{
  "num_key_value_heads": 8,
  "init_std_o": 0.0,
  "lr_head": 0.00873
}
MLP neurons of a small language model. Each row is named by its layer, matrix (down: output weights) and neuron, and shows model dimensions 256-351. Each number is 500 + 50 x the weight over its row's rms, rounded and kept within 0 to 999. Numbers have three digits each.
After each neuron's rows, "fires before" lists the tokens most often just after its 100 highest values on Wikipedia text that the model never trained on.

L8.down156:583523536500517536503586496566547503495467648455461525571509511445542498577511472446489528489562490501456456440532511529488497462622400609544564521528595523491560405601478499541523498433558575547490463454468455467548495525537483466455582468523505502544446469571444510484524601554539496468
fires before: "19", "20", "18", " |\n", "17", "10"

L8.down93:545593454471492469512511485526493550538485421500521382470483428558476392398448432521481511506454524483407414506582463457531509406458526464530556475520585531452569526456500470541542544438447477517568458508456577540512543453575507460502503429433438450471543379528510406508528535482551503629
fires before: " ", "|", "-", " the"

L8.down208:503462438488475465509496609465462576474420591519526561504472559527559550515501495531533442439523562562518515568589523511485554543455502536565407545411495535499499467508424536496499433463395522494465500481559548465544465468498592533464569478477462516470466546507374505531575494453525522536
fires before: "19", "20", "18", " "

L9.down938:438542507535502472517528501468539485384451483496467295493515547492549377528583519554490545586531508463535437427456494475466530453520534540579584490468566560412395522520408531431567361507424491539468520587425554437507489516466571480449424529480509506506567464546527488507500551423470542550
fires before: "20", "19", "18", "12", "13", "1"

L8.down922:440625487406494465493539411483493586433467394556425546567480528454518540532485416537517505464477483497561496483489456529420501505560522467551526452510553508522526494523456538470487446464512575491525540394460533556513533519435475450615573470523463525615462523495492546430462495473487458494
fires before: " |", "0", "2"

L8.down1708:595559536532459474570385525487540599481518500511509506511535470523515546515533560516412494483626514553442439537503572498518503490510558543472499524437551512447549465576511612459499481508518461405484542400537440459489534482588416484491592528549443502396408426459502451425513405581552457476
fires before: " |", "\n", " ==\n\n", "==\n", " ==\n", "==\n\n"

L9.down851:478398498471427566477499421560476491477492420539516494507461489537580577500365443527503485568478538499545513510497504555556426544495461428440514535441505479527492532453580527601559595439439538418550486554611520525529436454544509519567441521492518416563459492492497469523548518540506427442
fires before: " |", ".", "0"

L8.down280:462445546479484533455425464453503465540486572550524468449529541497410503524499523557460569479540496442502539437513438430507525545521579537556505453544468505627551452519597478478458474547457538547506537457506523473416575504523563479505575411519488532465464600489535532470447483582495573468
fires before: " |", ".", " |\n", "7"

L8.down1659:468482558477464534608506513571528541495457547401456466475531594509547499540574445517473505484571440539438568531474567561449535474422546427511437546506581476492468482505537461378492534483471484566441579455507419490506446532591538396451397534522479506505501553546439527538551583550516509524
fires before: " by", " in", " on", " to", " at"

L8.down1417:535502461457483478514486543524507531517532571471468538573491401566504495578481524516533472557447454510435521501501439439533533415377445440461469496528548613572496485462461470527493467504505384546546575578483490515518454536470468453494523405621481501418487520498473497570522472546526451528
fires before: " ", " |", " |\n", ".", "^{("

L8.down1306:550552498431459550542499543436540494401473518420510584377559497429512575563551610465506425490484503554470540470529495525505423496541501503531501557489552558514494567441417436445486423450535525549516518436544549436525436522427435432422552567527504556462496582398405529515559533429524535502
fires before: " ", "8", " |", " DF", "1"

L8.down1127:488496585522413577444540461514582478512463616382531496445549447415548460511517529457484472522464409447486529517530486464389441445529496450546558524385481511517442491412451534413536513480486552516550547529483505459487519489558478531562375510499470516530554483473543435442447462401538445551
fires before: "0", "1", " |", "2", "4", "3"

L8.down73:418542489516558507471454512468537466522498552552521538452605469543578577616427515409526382473463530454484564451518489539419535464551484537430431440468646573542615519555626408436590478547452484553540502551459519575557575516451454490458495563531490509505500554399522424481529437476536464516
fires before: " |", ";"

L9.down422:576462513561386560526504457397491555492531514571565537479472496470516502459519357488502546439484389537492494496536513483432480515528422455486518490510520463535606489457558559628581436477496559512473552552458537451584563475425466439525605508536431576489523570515462514451522477562481445573
fires before: " ", " is", "19", ")", "18"

L8.down1378:416479493544535440473556450504508476469547508514493457573492559563500508449473482512510433439441457533449533453446470538538526536525487552544424495415488505495465454447539450478553502538491494509486520551553554588479575573465513522512545598539445535503491580546555542483540420542525503429
fires before: "|", " |\n", " sale"

L9.down203:495530522448460472551506591491489553384390460445562523563478513457512405431568492546521506483449476578464565574523410433505466514489478527559504519516501543558565565457454501493512419398382474500421478452554550571488514470513507531476543505528462538502573559541531493554473544443547503449
fires before: "20", "19", " ", "-", "18"

L9.down1579:497503544539482457491499532564530487572510506500433566617548480491543515353548501437489407417460446486454455451489424496451500478468428591497517531482506498374534495505483487515491488501422461499510598528534480554482475461564504438505477457442580451599675525472452498489624515424474523411
fires before: ")\n", "–", ")", "\n", ").", ".\n\n"

L8.down859:555448551583432481497508428544439461514507636472570543508518539520468567544511467501544522518432526440458427526482474471562501469532464570446505522559593413504545495497499450531556411555598504489495377523500529507519482492453583530472455474464553537479484573566529452542451566473537559587
fires before: " |", "20", ")", "19"

L9.down337:590479519445506500585591452405491457531468484478460445549469518523525483522513410502455501538542388449461496471455513465478536480428516477619448473453525579433556558541451510513519550516497529441487538498480463484463467484528588373386396525585536441529531453549527466494468479459513496479
fires before: "0", "1", "2", " |", "20"

L8.down1997:451511531478521540498464523610520454524504463557403527490490517542569488458525520601509420477520446465471506430426539483534509525537465458553526474563471547488400422434429560529489445477506589440526483454508565541440466511406472562538496546491476522475524562494421551549516449435555493497
fires before: "18", "19", "3", "7", "10", "11"

L8.down1769:353547493507499456475429558466533448476435424563605434547548567507604586461516452503487440463543481512465487468555449454538501493563525412480441425453533505467439519529472503383517414469483477528471578515535606483451512400470437542468416529570421579458470559478536478501477526489500615540
fires before: " |", "0", ";", "19", " |\n", "5"

L8.down610:529583583482520530413542481559576427525471503496510447417557516514545456436446556416573467475455539407559480500602473441487559511504511455486428531485562542547439445548557548578539459473504518459540417623437585560426488538506517571526375484498517513530482460569504613540380514509588499479
fires before: ".", ",", ".\n\n", ":", " and"

L8.down1102:481628503486485546508532474503624508410549422535397504419563385505459482545503511467512496446442539495394496425550439446481494436544517515478513533557449527516575504509552467498501530481469486471577608420578599605538524453454475461530421479490537547406573509517386460572441630492428506445
fires before: " ", " —", "/s"

L9.down1259:536529443484622537491539510528500452479447448569524473481478462565488473415552457542515503428558483547508441530499522515509482491548620450444477420440534559450618590481393460520506568624479411512509553535512521558458449488446469484594502427563508486411506478469523518530562490450510470507
fires before: " |", " Roch", "20", "19", "0"

L8.down2000:488506490508469548504569508533496429451438443483501507527523490515469483440580507517468461480504550495410434456558509494453545527545543464504466433495436559464543473528484467488470485497444468527597475534566476556411481498534518486628493428447529658508510495594481567543520373620486463461
fires before: " ", " |", "CHN", " Similar", "20"

L9.down260:446517475551522460480480490414448487503485447490494589414527434532434525400513395514534525484444528552485513473475500465477625495437554463475486583471468515505500374492391461583477540465416508533523555511522506515450407557433505357418560537472476554471577439468480519506499464523512561506
fires before: " the", " a", " to", " that", " by", " as"

L8.down1694:484548564482489523544585499543590475496490495451574553538452515523528415497491453420495439464533470467474405492576468501436477496511522523512413445396495516552482454517465391458495424568487556594509511489453535518496527540480532558466442448503474488457494511474449421416485508569580562464
fires before: "0", " —;", " of", " |\n", "1", "3"

L9.down1184:497479396506571633447507409459576495433505569486513501419404473532583500449585434528556452454450521504464478544534583478507530550509482575477524491462585517457577528501444516442567465514449557573514471461499517422560509445515456434548543487434445554462515374510496584531531573550453500557
fires before: " ", " century", " and", ")", " to", "–"

L9.down496:539485472554492536484493568500526455598457484531556490425453457557625566491496518500443468429474550522457501508478541482542469463588527484449482435553509468440448483523513504426517501400521538444584462562536523407574513496467465454471560449488491542537496503588585523554459493516542474523
fires before: " ", ",", " |"

L9.down1864:544560514468451529466518552508575557459527491494440473515417482524466504517574544439565464515530481547487548501583433543565468411510461532474489492536517536548566512556563512448534509515468542507478447512580592497431496558482502494576536517485572503475510521541435534507540596407466497435
fires before: ",", ".", ".\n\n", " in", "–", " and"

L8.down1426:497511481534618485494467441474629450515559510508461489509618418520488470520525568580491534435446461462470533496502506564481589526450497561610503398495469530562514423488460441443519490571477422478521550632511491650552520591488527649530530472573368559449491495417521595512409535534558415497
fires before: "|", " ", " |", ","

L8.down812:554498515455565582497540464441532470492531556621452471519522547534507508546527502490521530519456516423493441454497528496577449463481474555503522503445406499529477504479436411501562551439557410501550546543556559548531426468440530553479500509558422532435473499543417575535498484526578538458
fires before: " |", " |\n"

L8.down543:558385553466479464565394530608406440535473582438593505462519526532433474469471514552494538550449549594467500582476523503478595528462482551446459470544437517420376591434481478492430531483527475481482404439483415479535505449517453494586522494531467515438546477419447483549548483556469524444
fires before: " |", ","

L9.down965:531428518465470468450519540489484566509549504520471547485475517538571556551516499575574548508494509484506532446518589594486463481529438471611510524452490377491569566458443341475421568379564481425507474443428521593542536389537468484506550519478522416522482448446415495519454469490586512479
fires before: " |", ".", "%", " (", ",", " |\n"

L8.down1677:609600604545507522482556511468428527464387514512531483528504466556472489452492534496429447489432394457461513522512496454502583499444554511567523515418458487454426477545513519495543529503475537514482426528537577555432532528515470545416536530478492651549560540471484578455531395513489539367
fires before: " |\n", "|", " |", " |\n\n", "1"

L8.down1625:539501451488475441454546515476497499530463568463543508523504500476429427440473503448642413439457523566516495617587554469578497459479451463608578543450500511436534466409566582454521573566468491531493554395501468531554355542476512465383558495523409514547417381541429477496470560457452423445
fires before: "19", "20", " "

L8.down1415:485446519451469507514510522459493411504571509472479430498419431539513539495530478507513538591547558469504531505441509431522547526549447408505449524537564508470554460487526417536471454570443500465528519518550586439641525512533550478515509533451382508537416434508483463511482537570479510553
fires before: " |\n", " |", ";", "%", "\n", ")\n"

L8.down302:525492437478499504444541565536484613515499561536498548561536571544468432486457502448405513506463421503537457594563470552552484544462539515469525514409492452517416503491471520560468583447436432494456499460572536495383553440530534588493524551332375561531400448512422439608496582474522528535
fires before: " ", ":"

L9.down270:484530474562527486528537459434581419537454497497571462515536371500507467454501521532507553512440578609500554584574452515504494447444570448404532475485548545399532513482512483454500516484402458535526532483584500463527549478543493407516509550469460578547421516551466424572454453496516542550
fires before: " ", " the", " |"

L9.down682:488505637513536569541532484567554443460587491560390512532524387557520595503573489514454643481528484440477532463528566464466545538544518382495516540504560496470465626503562502359549532476480477512531507466479562525471532537476540509575510515510551403475520493493553521562476471548519524508
fires before: "3", " |\n", "1", "2", "0", "10"

L9.down1159:446402503552476445517520503485576498538486514459412493539523493475473452458377565513568507491531503519530470547561476428473499470483433419499566478570430405506472573518497576490522498362509570485450454524518453524450469506506483550428496472503521446443511512499537492582540523447484446481
fires before: " |", "0", ";", ",", " |\n", "%"

L8.down1406:500569443447430475457460509570538484482564454497447461552497413564520395556477448550468404397506487427531437560481447449556561563442477407512510572545531531441533513523495555502490468438527450505498557348449503517497478505440411594464506538583477485480459575512464440531468493503558470469
fires before: " ", " Goals", " (", " C", "0", "."

L9.down1250:478515537574490578609453561500532539532444512479423467517574504460454624533471425517484415579581460440507456508564531545438451461437583407487483540414520467489477526475500450447485645549437495512435497480522508524400533454464570518467424484451536512422464546549479537431579496546569445505
fires before: " by", " in", " to", ".", ".\n\n", " as"

L8.down1348:539421458548458477466416455450537439542475594578523554492497429399463566532512526567542447567419489454547618419541516554526527467530458484477512507471551478523460532541506531403521422538556535522569495522506519559414537533477524516595546535511462487501526611472540567503469510395495532487
fires before: " |", "0", " ", "1", "3"

L9.down475:462529365563581474510486509503449517519546466467486441490501528591485388442478516482513499457505468627538566520519515400487566470497508448519516533526469524480433364379515451581432533539414455472530477496531536578445538527466532570514463571457546515513513605551516458480546465511475453463
fires before: "|", "–"

L9.down1426:471524445466556460485458532521532570454491524507489535494595443525460563450405440543506561509506467499452492515408434502569589433453521532477504398565499472481524485505387435495529495385522403494542476491478500548438444495547498487469482615508479457419477489488472510507461553587487448468
fires before: ",", " |", "),", ")\n", ").\n", "–"

L8.down349:497508532465464518524516464412528435577382503517566489595604467458421465498490530574507429451544497496428466465472485571457532548492510490559560508458456436535537540428489494456483440471527520620481540456552543431494418531464497456482493459501468508443530414423469504529468528505519467467
fires before: " |", "0", " |\n", ".", "–"

L8.down637:415492425500532535496551475505402565535557532457612560480512472525542495524501490510508417436602473486468540490478605487509505468501481513497598556530451499527556539450466453541529569537596555519536514445503531543434554492580549434561456469571525499489534555508423540530634471499547470459
fires before: "19", " |", "s", "\n", "–"

L8.down385:435511496447481552528458504474492415482418495507543448411463478505512643492507511499454510453535490596551576470521501444472584581447557500487479542433449518564482433547469603491567464470503434509542574520396518427493540466442567524507508522385524467499532546425604421453407464519464543408
fires before: ",", " the"

L8.down451:377508436465452471536520500497511495516532470482539395478525535585464566543487508578439478500524443504475575561484444543505467519456482530525546557492436512605582513521523471397575503526478439459497549451534506533493444528548595578486488523455386568450592510513586573408553526506550525438
fires before: "|", " —", "0", " ", "1", " |\n"

L8.down558:474485446534520417497511447475496496499522479471513472538503494493504442574529450538523485474564527445510541515433506383535459480436578507533506419517588506492598517478479538499528541555526527482582571481529462528445589608537522381400531439557535475463497520494476504546552429491577446560
fires before: "19", "20", "th", "14", "18"

L8.down1673:629463416425538499475511410480477455492465502398475564570477423544502538490427481482506425473457572380520477429540485537505512488471471434568412598500453449470589557667561555490538546514536501490559490446561509519515521560447469501430476528562534501492656539524455494467548506520494433454
fires before: " ", "-", "0", ".", "00", " |"

L8.down1780:475497466532466543508505502519467427495519544429534532494550437557515522584435446469535444482563463504506567498501497486523467555419451527466560451422558544456475574554452455447496534512532523510402417530482505463566536449495570442426559573561470423468552398426472497514564520471493524574
fires before: " (", ",", " a", " and", ".\n\n", " was"

L8.down1032:412466545486325534450506500551491555470469608533459473444540544382582526497455457497501416514482475511455447438470425536507484538535424453403573502510559480531573483537519481466500525494570514455512506531480417525538507522482523476476462458543489448414463469555542530510399500551528491399
fires before: " ", "-"

L8.down270:490506415397503619530428507499525466510472481550529495539483506539533540482465525513484434496418483491519550484511389478476581479460495472432526442489484454522516534508559527522570494473486455489563449540498498556479447535604505412464484438480412540463465574536491609470443568483479504470
fires before: " |", "%", "rock"

L8.down1279:501429449549569543476535503479593553463568540506535531597564443413582556451505447446513496481385485495415501477406486540540492566477482427483546490409383520449458575448526512481549478477464391523473505512471465547498553562476569547512613478534436525424523484483494609514506510436504532520
fires before: " |", ","

L8.down1478:455438549471465555543548465530561490490570426507492554469478505473526457383448378530439533482495432536454540486482441507559539536460385478521467470549439547487451429590537493415490520497450503481530526540471460551614476466520558473474454426495508452539530513542493545498428519551484459456
fires before: " ", "19", "20"

L8.down1682:505483489498498499518515490530509503445513444485465481522437593400541558524401488551501507567468514578531488489498607505494541506477422442435497536483596396498524506441499595466457493498463511470500605468534649458518564540451445507521514586546480416554493471437463423511490435477509526528
fires before: "19", "20", "18", "25", "13", ","

L9.down1644:449488488485471535592511542456492471544452550493515548401576516545457529408407494519537493350552584461489384423529546496503495467578550552551511524494575507466489531571503560501500522461441554553492537421590516494493468599430421519531479494458505534453453384468464560465521525515509468565
fires before: "0", " |\n", " |", "1", "2"

L8.down870:460415439411504473457531494505540445568451483572479358547506505481487564513505372544504454490511473475455464480482493469583518512452444509477493496551516470464489467557523507504545477540564478529450581549541412519588432461447502518453474488559516425472516397573506459531465493540521480482
fires before: " |", "–", " –", "\n", " |\n"

L8.down590:551484550492469432537477505586465463561470457512453402542468442434477430444521498509528513471524514421517547522491555522480507524437544397451435541523572539397568468495485489463462481511559442526461514520568545535448496524515493474483449557437530428517466442462470443514569500497488446480
fires before: " ", " of", "19", "."

L9.down333:417499427533519497564452471411459554563501462476480421482531423506497465505502653470514493460429469514498585590489463473457483416495529574558522483434455568443540505413500519504594499549477388486496512490511471475512480483510509469521431547533500518477446433552485534468526483567520533567
fires before: " |", ".", ",", " be", " |\n"

L8.down440:441486597414511575507509497487505432515471444576470469504444471502444537487552465608447484547574475433512437471459436454535564570463605564531475442493391539570528449533501602512500477451494545398573565530451531524474537500431447485510508496529475503478474577494563520543410451527531558419
fires before: ",", " the", " he"

L9.down603:595484575531488515494470491518469456474483418462506582535524551474534605527592476487469489598496490452506450455483473519518482475467562468494602404520535498502492533479507550524462471571569472510536460458464517385506545541546631467612474564530439481457562482468473475457432552432577428517
fires before: " |\n", " of", " |", " were", " had", " from"

L9.down538:397482541450495439493439609467596432444468485522550493523459509442546538434567489481466528475464471441463568498528426456459504489435366528572527502438554540554460504443518490463539461576539499607562544548534573479461513535462585565468556568582466592417529452502488595531495565465520498496
fires before: " ", " |", " —", " –", " ."

L8.down1880:426414404481471486472463519545633469457484527464413511398505476523522528577547520430511484478449464557419592470602417466498625497447548521511520451513452468424523535504512429506517499491463528554519470526550616531532567561548482498442439500467478524491541571517504449464537488468476480534
fires before: " ", " |", ";", " —"

L8.down746:491505537450481513569469511522485486515505318526494499480518464588491474534453540501402402487415492493428544532452417571500444447497486484518422515444448453463513450485480493538511494506484589438532531497487571623453414547531472552462490521508496556480524464442501537516589448491511426469
fires before: " ", " |", " (", " of", "\n", " —"

L8.down781:462517504468469511484494479420567520512566555529497543386542561454555524454467564515496496487501449485496580562458572457503585550458545509376509439576475553538482559417473551523490514535416476469440659574509472486573377508438531607538536460497490528474494490460552458479402594490512444520
fires before: " |", " |\n"

L8.down1547:439518523465480524556416471462538442447469496451533524556625473532462486477500518471494487426475518555502559515553462468491513588477529433486418535504429521459528524624525472521534570590512463559478529499485552523583503509473466453504431419565414509475538527475487549461436593434552498611
fires before: " ", "|", "^{"

L9.down1879:482564469539540510475550497541589517527418428406492514498517486491472493494475524502429487476545559541552523612490476474488498428444545499477537451504442584441503527436491504407543476523551508418482419498593563467465507558430418484536586522489436550453443578478490537530559547541534450531
fires before: " ", " Roch", "|", " \"", "==="

L9.down1291:490545487448535545525464557467575410419433552568551475532536465512486514523494508486478508575481501499460516481476476458466545487479522419517484439506457497518531496486447440516469435455561450437478470528582610532455504524510546613420502546520499453390516514484512659500532472473542567528
fires before: " |", ".", ")\n", ";", "%\n"

L8.down1215:415565557498466548584504435455407478426467396479414424520487580594456487379366473506519502370463446526528494426493440506507514522491553505544487469401444561477511511509615442508489512515445501564465486522496422512556569504531440475450543547452499499493476483476498549509515509549510422523
fires before: "|", " —", " "

L8.down1077:431550548450501492536472543469560530509555595503520454569476522484553549431510466486508517406521405477510585460524547516562486501490476469442488546505564477503446525480587479561483475520413483503451569573562415485488597421388449507541426540493447507458529463585480463451558479548519527555
fires before: " |", ",", " (", ")", ")\n"

L8.down2005:541492432548491417435385616422393527442503483515557447564469426490455557537444487558479555506475506431527531568496440531565437545519409512503500497562495596432566519584479477549398490415513482503440570537536464347488449480492451564398442506486450559528485519540504458478492477536486554504
fires before: " of", " ", " |"

L8.down1679:538531450523510446448535518549530509507571495518447582437525538503414435431433532511467510469416471430491491461507461566559560502466613497598527460484569512498589532475543529363410446462474541510556527374500477586449520419492470492470564638555593532494481506503427522490455442528526506452
fires before: ",", ".", " in", " and", ".\n\n", " of"

L8.down747:483483512501412458547550498417550482507448516508501474565483472534506453473487492473449388440441550539508517494554475508475514485481502529545398531445522533452470441424520465463539442602508507489449556548559554481547563553490485548429531548596456550417546623493537539474539441482414408525
fires before: " ", " |", " |\n"